Part of a small language model's weights.
Size: 13 layers, 18 heads of 32, MLP 1152 tanh GELU.
Training: a variant of Muon for these matrices, 285M tokens, 8689 steps.
MLP neurons of a small language model. Each row is named by its layer, matrix (down: output weights) and neuron, and shows model dimensions 128-223. Each number is 50 + 10 x the weight over its row's rms, rounded and kept within 0 to 99.
A block is one neuron, or neurons of one layer that tend to fire together. Before each block is what it responds to, as a language model described it from the Wikipedia text at the highest values.

Final subword pieces that complete a noun or name, mostly plural -s/-ers/-ors endings, such as emperors, patrons, GP7s, Skyscraper, Bogotá.
L9.down102:38 42 49 56 52 35 49 64 53 51 44 59 49 53 49 60 62 52 42 44 43 54 50 43 50 41 49 55 58 71 62 54 34 50 37 60 45 44 51 58 50 57 59 44 39 51 35 51 34 63 46 60 45 36 50 49 65 41 55 52 75 56 69 54 60 59 56 55 41 35 49 44 76 48 38 69 48 52 49 52 59 62 49 46 35 40 35 53 28 45 43 53 52 60 65 46
L9.down331:40 71 54 53 59 35 19 64 43 43 33 58 44 31 60 45 43 70 54 41 41 52 46 45 48 51 55 40 53 56 65 44 69 48 42 51 42 36 77 46 54 41 52 40 38 51 60 52 57 57 73 56 56 60 32 51 57 48 47 78 47 47 50 63 74 69 42 71 58 52 53 43 50 63 46 35 43 61 43 45 56 64 63 35 46 42 55 56 32 53 50 56 64 42 46 59
L9.down386:50 57 55 58 58 44 40 47 54 40 48 29 59 49 70 48 43 63 55 49 51 53 53 42 42 59 34 48 54 40 56 62 57 36 58 55 50 45 41 59 32 57 52 42 57 47 57 49 61 43 46 44 53 56 48 48 36 52 54 56 70 48 43 50 55 37 47 61 51 77 58 61 46 52 52 43 51 64 51 46 52 56 42 31 51 55 45 70 39 52 43 40 59 63 45 69
L9.down672:53 64 53 62 35 52 63 61 60 47 54 36 47 52 60 53 53 50 44 52 57 58 55 53 45 25 42 44 57 29 43 64 54 48 47 57 51 43 48 43 45 53 56 52 49 58 52 54 57 52 64 35 53 50 49 51 68 45 45 58 39 42 47 59 32 64 45 41 43 46 45 59 56 70 40 45 59 67 41 54 51 55 59 49 63 43 47 59 39 50 68 55 44 62 51 45

The minutes part such as 4: or 3: of song durations in tracklist tables, after a pipe or title; weaker, scattered hits on mid-word pieces and foreign-script letters.
L9.down85:55 36 35 44 37 45 61 62 52 42 68 65 54 53 57 51 61 40 46 43 46 33 68 56 45 52 43 57 54 52 44 42 56 65 39 43 57 63 59 63 66 48 57 46 38 56 50 42 57 60 55 62 52 68 35 24 37 37 55 72 30 39 62 33 61 49 18 45 58 69 64 33 62 37 60 59 48 50 62 57 57 37 59 42 49 39 63 56 55 38 46 49 55 56 59 46
L9.down312:39 50 72 49 60 50 63 58 55 42 41 53 53 52 36 61 64 51 48 60 53 39 38 57 41 75 36 46 48 40 58 49 47 52 49 40 55 72 62 63 50 25 73 43 64 40 58 54 45 44 49 48 50 47 38 55 47 45 51 55 47 51 54 51 47 47 40 43 55 47 56 68 71 61 48 54 38 40 44 43 27 70 45 49 42 30 50 63 52 54 51 42 40 44 46 48
L9.down931:61 68 37 62 51 60 57 38 58 49 23 69 67 38 65 47 52 63 41 47 55 36 51 51 44 62 65 51 55 61 55 30 54 51 48 60 46 36 69 35 39 58 51 52 68 40 40 49 56 43 55 52 56 37 64 44 42 66 48 70 25 46 43 66 44 44 43 37 56 63 43 53 37 55 41 54 45 41 45 50 50 52 48 55 52 50 51 61 39 41 36 43 65 47 55 57
L9.down1093:56 36 56 59 52 62 48 51 48 60 46 56 47 67 51 52 51 54 44 55 51 49 47 54 41 47 46 52 26 37 40 48 52 47 52 48 54 65 40 39 34 55 52 38 43 48 65 68 31 43 49 50 46 50 42 52 46 68 36 62 57 34 64 49 51 39 44 50 39 47 46 58 52 67 43 55 47 58 58 50 41 37 60 47 50 52 50 58 36 58 51 37 43 61 61 59

Word fragments right after a word's first letter or piece, mostly foreign proper names in lists, parentheses or headings (E-l Morro, O-l iveira, A-h med).
L5.down170:52 62 41 58 68 45 45 42 58 50 51 55 47 41 69 56 35 55 39 46 56 52 47 58 54 50 57 30 62 59 54 42 63 65 50 62 61 41 41 62 58 62 32 51 62 38 52 61 58 46 71 52 50 38 61 63 37 40 67 31 44 47 44 55 45 51 46 50 58 54 63 68 73 51 44 47 53 33 73 44 35 53 54 47 39 49 50 44 47 68 62 57 46 53 53 52
L5.down343:69 44 53 61 49 58 39 56 47 47 67 53 45 42 73 52 62 41 61 66 49 55 46 57 64 59 63 47 58 22 44 50 58 50 55 51 68 49 39 57 65 53 56 31 51 43 50 55 41 38 61 64 57 69 44 51 40 46 55 45 63 25 57 50 45 54 40 41 52 37 49 26 57 42 59 47 64 45 61 45 45 67 62 64 50 57 56 46 41 56 52 52 56 32 36 39
L5.down439:51 71 45 43 52 43 49 54 48 55 46 55 55 51 59 65 40 40 60 58 41 35 42 44 53 43 59 32 42 51 65 70 58 52 54 55 57 57 41 51 44 52 36 49 53 34 64 59 43 67 38 53 39 27 37 42 59 54 53 44 28 51 47 47 43 61 34 44 59 48 45 57 64 56 37 53 49 57 69 51 42 54 33 39 67 60 54 52 50 40 52 39 50 70 52 48
L5.down474:56 49 43 61 47 47 62 46 48 51 60 46 62 55 64 34 40 67 54 48 63 54 50 29 53 34 59 39 50 51 40 45 30 57 40 39 57 40 50 49 49 50 43 43 61 39 54 50 38 53 41 63 65 55 50 49 49 43 48 39 56 50 48 44 46 60 46 54 59 36 42 47 47 42 42 51 32 56 70 53 57 50 50 49 62 53 54 50 55 20 45 52 46 60 84 65
L5.down588:44 41 49 57 32 48 50 53 82 40 66 49 55 66 58 42 31 22 53 45 58 48 56 38 49 46 67 44 45 52 49 39 45 52 50 49 60 46 53 57 53 73 64 55 64 49 52 50 48 47 49 53 44 44 54 41 48 54 44 56 42 36 52 44 75 38 44 60 59 59 58 63 42 48 48 43 47 49 72 53 50 49 41 56 60 69 43 62 59 49 38 35 33 50 58 35
L5.down647:48 46 45 47 41 64 69 52 57 47 39 49 25 61 48 65 62 70 43 61 36 57 41 37 36 45 63 55 38 59 38 48 38 52 49 38 44 49 36 44 58 32 44 60 55 59 40 35 60 59 42 55 60 61 59 51 57 54 58 58 75 59 55 37 45 41 27 51 75 56 54 50 38 44 54 52 53 63 54 44 67 39 42 47 55 52 35 37 42 56 48 47 55 61 63 51
L5.down683:56 52 37 45 50 51 46 52 53 54 53 51 72 45 43 54 43 39 40 42 56 46 47 51 45 49 53 57 50 61 52 41 54 40 58 46 37 50 63 49 43 39 40 48 62 48 67 47 68 36 33 60 49 27 46 44 44 46 48 57 20 36 57 43 67 50 52 56 43 41 58 45 63 54 39 60 45 57 59 60 42 45 46 36 37 70 63 56 44 61 54 45 46 42 67 55
L5.down1128:34 40 53 44 71 42 56 60 54 44 76 36 36 50 33 64 46 74 37 41 61 52 48 37 50 50 32 52 65 68 59 61 44 42 55 52 46 62 63 42 51 49 58 35 47 63 43 42 49 28 40 44 57 56 45 38 50 64 42 68 75 39 52 62 38 46 53 57 63 59 45 56 46 37 45 52 52 48 55 43 51 44 55 45 49 68 53 45 46 46 52 51 68 44 41 55

Single capital letters that continue or end an all-caps acronym split into word pieces, as in MC-W-F, NC-T, FD-R; occasionally later pieces of capitalized names in tables.
L5.down420:49 38 61 56 41 50 43 39 63 39 38 39 48 53 51 34 62 61 53 48 63 47 43 57 58 40 46 46 43 46 46 44 36 29 50 43 45 63 65 46 66 41 53 50 43 43 38 41 54 49 50 38 48 42 49 55 55 55 57 53 42 57 48 45 40 45 82 44 34 56 49 38 56 56 48 43 52 62 45 55 54 50 34 52 44 50 50 44 45 42 55 32 44 62 44 54
L5.down475:51 61 46 48 39 43 55 48 55 47 49 53 46 60 43 55 46 54 47 63 41 42 56 58 55 61 52 52 62 51 47 60 54 43 57 47 45 36 45 31 34 49 51 43 54 50 48 57 38 57 47 73 59 70 38 52 42 42 41 40 57 38 52 50 41 57 85 48 55 38 35 53 48 58 45 68 55 43 59 44 31 42 40 50 67 44 62 62 65 42 46 60 59 47 59 71
L5.down571:48 53 56 54 60 59 60 38 47 47 52 67 40 57 41 62 41 77 52 62 58 55 56 36 55 58 54 56 54 48 36 51 55 51 35 54 60 40 59 44 50 44 53 54 57 61 51 64 34 42 52 36 53 39 44 43 56 55 66 48 52 58 51 45 63 41 83 74 45 44 62 47 46 51 59 39 33 60 45 46 52 53 45 61 53 35 47 53 49 34 44 81 52 42 31 42
L5.down719:53 51 56 48 73 45 61 47 52 49 51 46 60 54 34 56 46 42 48 55 62 40 62 54 54 33 38 46 53 40 38 56 44 39 43 62 53 41 60 46 52 44 42 59 41 48 40 46 36 37 63 65 56 52 44 60 66 57 50 57 47 37 56 43 45 42 67 52 54 67 65 34 55 53 37 57 47 34 61 67 48 42 31 59 73 66 66 64 55 55 47 56 44 54 50 52
L5.down846:58 49 41 47 44 29 52 57 48 34 36 45 34 56 54 55 60 51 49 45 68 71 44 29 53 50 64 59 40 54 39 64 45 58 61 58 39 34 59 57 47 41 50 54 48 40 76 71 50 58 28 55 56 53 56 52 70 69 47 46 67 49 49 42 72 56 59 56 41 29 38 43 46 67 50 50 57 47 52 49 59 65 61 54 49 42 59 66 42 61 47 51 39 26 56 52
L5.down898:39 60 40 46 74 51 52 57 37 48 45 52 56 82 33 62 35 60 36 42 42 71 29 45 53 59 50 47 66 45 59 35 36 50 63 51 59 50 55 36 46 47 45 43 59 37 44 51 59 58 82 46 47 49 62 59 52 45 60 59 51 48 41 53 59 32 71 45 40 66 54 38 45 60 40 56 55 42 39 67 49 28 33 55 66 49 35 48 62 42 42 55 47 54 49 40
L5.down989:44 35 55 39 39 58 48 53 56 50 33 48 45 54 63 50 50 33 45 51 38 55 51 47 48 58 56 64 46 57 54 57 68 39 50 57 45 55 53 27 47 45 52 39 67 64 52 63 56 55 59 44 50 40 48 39 59 51 38 50 46 34 60 44 37 58 62 51 36 58 39 52 47 55 58 35 47 59 55 43 49 46 61 49 43 42 52 49 36 62 51 58 43 63 38 35
L5.down1066:49 67 61 55 41 52 58 43 54 60 62 69 46 36 44 35 55 31 51 44 55 53 30 64 64 55 48 37 55 58 69 56 38 56 49 48 37 57 45 44 42 50 62 44 47 48 48 59 36 60 54 49 54 33 53 39 62 49 55 53 25 50 64 64 50 37 49 39 55 38 41 69 30 46 39 45 50 53 58 50 45 51 50 58 55 47 50 32 51 55 39 43 52 53 50 45

Prepositions like to, over, of, along and through after verbs or nouns of movement and location, e.g. moved to, crosses over, outskirts of.
L2.down933:37 75 35 50 43 36 41 37 39 40 54 56 51 45 49 64 64 45 64 69 66 53 43 68 35 34 46 48 43 36 57 32 52 53 45 50 61 55 39 58 53 57 43 48 56 67 63 62 58 55 56 56 51 57 57 49 67 61 41 45 44 46 63 37 53 44 64 52 48 45 52 49 45 47 56 45 41 40 45 45 38 54 53 47 51 46 43 62 52 49 48 44 44 46 30 46
L2.down962:39 49 42 44 24 51 57 49 49 37 58 49 55 41 44 50 46 46 46 63 70 55 60 43 38 38 49 46 65 51 62 53 48 70 52 40 65 51 24 30 52 64 43 30 37 63 52 56 34 50 64 44 56 52 47 58 62 65 38 44 41 53 48 52 58 57 56 54 65 49 40 47 65 47 57 58 45 49 54 62 51 47 58 58 39 75 46 48 61 48 61 48 46 43 49 59

Prepositions, commas, pipes or dashes directly preceding a geographic place name, as in "north of", "grew up in", list commas between towns.
L9.down314:56 56 44 34 46 34 72 27 56 60 14 58 48 37 39 46 47 46 49 42 52 48 58 44 67 47 63 40 47 43 47 63 43 39 44 49 56 57 59 59 52 69 45 55 72 49 52 56 73 44 55 47 48 24 57 33 46 44 46 56 61 57 55 45 58 46 25 52 58 47 59 60 39 54 35 68 54 46 34 37 41 52 55 46 47 52 20 27 48 43 55 47 56 54 41 55
L9.down634:50 41 64 49 45 59 51 49 50 54 07 47 56 62 46 35 43 37 53 58 49 59 67 53 29 25 47 45 29 60 57 58 57 55 47 42 59 53 50 38 55 60 54 50 63 34 65 59 67 55 44 62 65 57 50 75 53 41 47 51 38 52 51 47 50 40 57 59 62 45 41 69 56 44 40 46 48 37 17 50 37 53 49 51 57 55 41 42 46 58 62 44 56 43 45 61
L9.down957:40 52 53 52 59 33 42 48 42 49 00 53 53 55 46 49 64 45 45 45 50 38 58 49 52 54 41 57 46 50 56 54 47 41 49 45 54 51 47 57 57 56 47 50 56 41 45 57 45 49 41 52 64 46 60 43 57 38 74 27 76 48 47 48 91 42 37 68 49 44 43 59 38 62 42 59 48 54 53 65 34 39 57 62 43 45 43 66 59 49 51 50 60 45 38 50
L9.down1019:65 41 38 50 48 63 71 58 67 67 41 45 64 36 54 63 44 44 57 53 60 63 60 39 57 57 46 47 51 54 61 60 50 50 60 54 70 51 76 62 72 72 50 49 39 45 43 50 40 63 40 39 43 60 51 50 41 59 75 41 69 43 42 53 43 68 55 46 61 52 42 45 29 54 52 48 51 24 32 32 39 52 58 47 46 52 56 53 42 56 50 71 58 53 54 53

Equals-sign heading markers (==, ===) in Wikipedia section titles, both the opening one at line start and the closing one, e.g. ==History==, === Evolution ===.
L2.down511:59 41 38 57 43 62 66 53 42 38 52 53 48 68 53 57 62 47 51 57 67 43 39 49 51 61 51 41 52 52 41 45 26 75 53 45 39 61 60 70 54 52 56 50 50 60 61 60 45 42 51 50 27 56 41 77 49 58 63 53 58 55 44 48 46 64 37 53 42 53 41 63 66 59 37 48 48 59 60 56 49 46 49 49 71 53 52 46 41 40 42 37 30 36 61 51
L2.down1010:43 51 40 34 41 66 49 49 45 40 33 65 54 60 54 66 73 35 52 51 48 24 47 60 38 38 52 52 50 39 53 62 40 59 49 50 41 43 52 56 60 77 33 45 52 56 53 67 53 39 58 40 39 49 46 50 43 55 47 66 57 49 45 61 41 56 40 50 47 45 61 48 53 23 49 60 44 60 39 55 44 40 46 51 63 63 70 49 50 23 43 51 68 55 46 53

Uppercase word-piece fragments in the middle of acronyms and codes, such as IRC, INAH, EPA, UAE, SRAM, often in lists or tables.
L2.down73:50 62 42 64 60 61 55 51 60 56 70 42 46 45 67 44 61 68 49 34 48 41 34 33 49 60 35 60 49 50 49 58 34 59 31 37 67 50 38 52 64 47 48 68 52 38 45 51 44 55 65 68 66 41 50 33 61 38 52 48 52 43 42 57 46 48 44 55 63 51 45 58 51 33 60 50 43 55 48 69 50 82 48 40 46 40 51 29 72 41 64 51 68 44 66 42
L2.down453:56 61 46 56 60 48 68 66 47 47 64 44 39 52 49 60 61 61 53 55 55 44 64 21 54 44 56 64 45 43 53 54 55 68 52 53 59 41 45 29 61 53 47 48 49 38 57 49 52 49 52 54 65 53 58 54 48 54 51 34 57 45 44 54 39 63 51 55 64 51 54 54 60 34 49 66 59 43 49 65 44 34 60 63 66 44 58 62 50 31 59 59 52 56 42 37

Prepositions introducing a place name or location, mostly in, of, at, through, from, after located, passes, born, north/east, moved.
L5.down162:54 50 54 35 41 42 66 58 49 34 33 57 58 37 57 51 57 33 57 38 60 52 64 33 53 53 33 52 51 59 53 78 39 51 55 36 31 55 41 52 56 49 56 43 59 68 44 53 57 57 54 52 46 56 54 54 62 40 60 32 32 35 45 48 42 68 59 39 67 50 47 57 45 68 57 57 35 35 34 66 39 51 43 46 35 48 55 60 50 40 59 59 41 64 53 57
L5.down264:56 65 60 39 36 59 58 73 43 54 35 60 64 56 49 53 38 37 53 54 58 46 50 27 55 36 45 51 48 47 45 50 50 57 71 67 58 68 41 52 44 55 64 48 49 54 61 80 52 62 64 49 52 48 64 66 56 51 45 49 43 72 47 60 51 54 57 53 52 45 55 55 42 51 34 43 38 38 26 58 43 50 32 60 32 54 39 62 62 46 46 45 49 45 46 57
L5.down271:52 78 64 39 48 43 45 53 61 56 42 63 47 46 45 51 33 76 55 56 67 70 77 52 60 48 41 46 48 47 32 69 46 57 46 38 61 47 37 45 37 68 55 51 42 48 56 47 42 72 42 45 50 30 58 52 61 51 45 41 54 42 57 54 72 62 41 55 46 54 49 64 37 61 61 64 30 35 43 43 49 48 41 46 49 54 49 67 32 38 44 49 64 59 64 48
L5.down609:59 53 54 43 51 70 44 45 53 50 51 53 63 48 66 46 54 60 37 42 46 40 66 55 41 22 50 43 51 66 44 44 53 56 46 37 58 52 44 64 48 63 46 51 49 61 50 53 46 62 61 41 49 47 65 49 70 44 63 47 53 42 55 35 57 51 33 41 63 36 41 51 37 51 66 53 51 59 50 59 43 39 39 52 37 53 52 57 37 51 65 64 44 51 56 56
L5.down717:65 39 38 38 29 65 49 64 51 37 49 47 44 58 56 45 50 49 47 53 45 43 75 37 36 74 61 55 46 56 42 48 47 41 48 61 56 44 44 56 58 48 65 54 61 48 37 44 57 56 30 59 46 52 46 54 55 39 52 46 44 50 41 57 40 57 40 37 34 46 49 54 65 45 58 78 41 49 31 72 31 49 61 52 45 56 56 40 64 50 49 52 33 60 53 39
L5.down919:55 62 56 61 48 46 48 63 54 54 51 45 58 39 39 63 49 55 34 53 54 68 58 42 36 45 32 47 43 52 41 51 46 42 50 56 52 61 78 35 43 50 48 41 47 44 35 53 50 56 56 58 38 55 46 52 61 45 39 39 56 48 62 54 62 45 48 41 57 39 48 44 44 62 45 46 46 61 44 52 39 54 47 32 37 49 60 45 64 26 55 50 35 68 58 61
L5.down922:68 45 59 57 60 40 50 48 50 44 27 70 71 48 52 42 43 67 41 36 53 61 65 43 54 47 46 45 49 41 33 40 44 46 55 56 45 56 52 53 67 29 40 55 51 58 48 63 44 30 41 40 47 43 44 47 61 44 56 45 51 54 50 52 66 45 49 37 47 69 38 48 52 60 45 62 52 37 62 47 49 53 51 37 53 68 50 66 62 59 56 44 49 41 54 64
L5.down1077:49 56 62 54 54 54 34 46 56 62 36 46 51 39 66 52 61 47 49 53 37 58 52 40 49 50 51 63 53 35 64 47 36 36 54 59 48 39 61 65 49 56 41 47 52 55 59 51 49 53 53 49 52 48 45 31 53 52 42 56 56 29 68 45 54 39 42 61 52 43 61 48 64 66 34 34 64 47 44 50 47 60 51 57 60 57 52 49 43 48 57 22 36 62 75 70

Prepositions, mostly "of", right after a noun or quantifier that needs a complement, such as version of, one of, critical of, insight into.
L5.down87:51 64 49 73 61 62 48 51 45 44 51 48 35 49 62 66 74 52 47 54 42 69 50 56 57 55 47 41 40 47 46 52 40 63 42 47 42 71 53 45 69 53 41 65 54 54 56 30 56 51 52 65 73 58 61 38 53 57 36 37 57 67 44 46 49 49 44 63 56 39 50 52 26 50 46 50 58 48 39 40 47 61 62 32 51 49 48 40 65 67 39 48 39 45 59 36
L5.down93:38 54 34 42 57 50 51 31 51 53 49 49 59 67 51 57 43 55 56 66 53 48 41 57 46 45 53 42 59 31 55 55 68 44 51 46 50 45 83 51 61 45 48 52 45 44 44 55 54 49 55 58 44 52 61 44 57 54 31 54 54 64 49 65 48 41 76 47 47 46 34 56 37 36 49 50 38 57 54 61 45 49 72 46 46 55 51 41 44 45 43 42 38 48 54 44
L5.down140:35 50 22 53 43 44 43 35 47 48 50 71 55 57 49 49 56 54 68 61 58 54 53 48 37 24 54 53 51 45 50 49 50 49 46 58 49 32 52 48 56 69 50 40 49 37 56 52 39 65 59 50 56 35 41 71 36 34 33 45 55 44 45 54 48 52 54 52 50 58 23 33 62 53 63 48 50 52 51 45 37 46 45 55 41 35 30 36 45 62 60 49 41 38 48 56
L5.down223:35 48 41 55 27 51 45 58 42 47 43 50 22 48 45 45 51 54 52 46 55 65 46 44 51 41 46 52 64 52 49 33 61 52 61 44 52 49 46 56 33 61 65 71 45 52 69 57 32 41 42 56 45 46 59 33 56 59 56 54 52 54 23 47 57 38 54 53 67 46 48 66 34 57 41 64 42 63 35 69 38 40 50 35 41 43 39 52 57 46 45 57 49 48 77 66
L5.down419:36 30 59 41 36 24 54 56 58 46 50 52 26 44 48 55 47 49 31 64 56 54 50 64 66 54 76 66 46 54 47 41 59 35 54 58 40 50 38 65 54 48 65 37 60 40 67 61 54 49 30 58 69 38 45 49 40 45 31 41 72 50 62 51 59 44 52 57 61 53 59 64 60 54 51 68 33 42 38 64 46 52 72 56 41 50 49 47 45 36 51 45 50 48 68 31
L5.down788:28 56 40 41 58 48 52 45 45 50 52 42 43 49 46 39 57 50 59 40 33 54 45 60 45 42 38 41 32 26 74 34 58 71 66 48 42 56 45 66 42 54 69 70 42 56 55 47 54 58 41 32 42 65 50 29 42 48 38 35 27 38 41 46 64 61 32 42 46 53 42 49 43 46 61 63 54 37 45 61 48 48 41 62 59 46 58 40 52 46 57 48 55 68 47 45
L5.down1056:57 47 51 54 59 38 43 38 47 50 30 52 57 48 49 57 63 59 52 48 59 42 54 39 53 62 35 62 42 55 47 48 57 64 40 51 42 50 58 64 37 56 29 57 42 63 37 64 42 50 52 49 60 51 58 26 62 65 58 37 57 52 43 57 40 45 30 63 47 41 43 45 41 55 59 51 56 46 17 62 42 44 68 31 47 44 68 41 49 54 40 49 62 48 54 63
L5.down1081:51 54 37 65 59 43 32 46 43 38 50 54 43 42 51 51 60 68 46 49 58 54 55 38 64 44 54 36 67 42 62 36 47 39 54 62 53 60 47 33 51 53 52 53 55 52 70 60 53 58 37 62 56 75 46 47 40 50 52 42 24 55 46 30 50 50 75 52 51 43 49 35 35 43 50 59 43 34 35 58 37 47 57 65 57 45 65 61 49 52 41 45 56 37 48 65

Prepositions (mostly of) or transitive verbs just before their object noun phrase, especially after quantities, e.g. 48% of, share of, reduce, for.
L9.down454:52 42 52 33 64 60 51 54 54 56 62 49 54 41 53 57 44 32 49 46 53 60 61 50 60 41 50 63 39 26 63 40 62 54 42 61 46 62 35 54 20 38 39 58 45 52 34 45 54 57 53 42 42 32 60 55 37 59 53 39 54 45 58 59 36 49 29 61 34 65 31 43 39 61 55 60 53 58 45 53 53 46 45 38 56 48 57 41 62 50 58 57 25 42 49 59
L9.down993:46 39 55 44 46 51 54 53 40 39 30 41 55 44 46 45 58 47 50 57 37 35 64 47 47 43 58 39 47 58 39 47 35 68 42 49 27 36 34 47 50 48 39 57 51 35 59 48 46 61 48 62 64 63 42 54 55 55 43 59 29 61 48 40 61 47 70 46 32 74 47 42 57 41 55 65 40 50 75 49 51 49 49 60 47 62 44 46 41 39 40 48 46 54 49 52
L9.down1006:47 41 68 49 32 39 58 39 66 46 52 37 31 65 54 60 41 32 32 53 53 63 31 44 64 41 61 52 35 43 40 46 47 48 41 63 43 61 32 61 44 55 40 60 52 60 55 48 47 54 48 33 44 41 40 46 31 66 46 54 32 63 70 32 65 59 48 34 44 51 55 40 41 56 59 56 45 30 43 51 53 50 57 45 52 40 39 56 49 24 55 49 44 42 59 53
L9.down1123:53 44 56 68 39 41 40 54 38 33 57 42 25 41 62 52 52 27 45 43 61 68 61 36 37 39 42 41 56 58 48 47 44 53 30 45 45 47 45 52 40 51 30 49 51 44 40 59 59 61 58 56 51 24 50 33 45 46 60 48 28 33 50 42 71 32 25 35 37 30 43 67 41 56 48 43 45 27 31 55 50 52 40 55 55 40 57 47 36 55 61 61 67 38 64 58

Mostly "of" (also "by", "against") right after a noun that needs a complement, as in presence of, help of, album by.
L2.down810:63 66 63 37 56 42 50 50 43 59 38 37 42 55 50 40 36 41 47 42 48 39 51 43 32 44 50 37 46 56 39 53 54 50 54 59 47 53 48 51 56 32 60 46 52 63 30 35 68 61 36 43 53 42 53 38 43 41 67 52 38 60 40 48 44 54 49 44 55 47 69 31 17 40 55 63 46 51 40 57 49 39 45 39 46 37 42 46 41 57 57 43 54 57 21 54
L2.down1133:41 37 52 44 49 53 50 30 41 34 58 32 37 47 34 54 68 53 49 46 48 37 63 50 57 45 63 56 50 56 43 39 58 43 50 42 60 48 38 59 53 46 42 38 51 53 56 41 46 40 30 43 61 63 57 31 31 49 59 53 46 40 43 44 49 55 28 48 55 36 34 52 55 42 53 65 62 47 55 44 32 58 44 46 49 52 49 55 44 48 57 53 51 71 40 56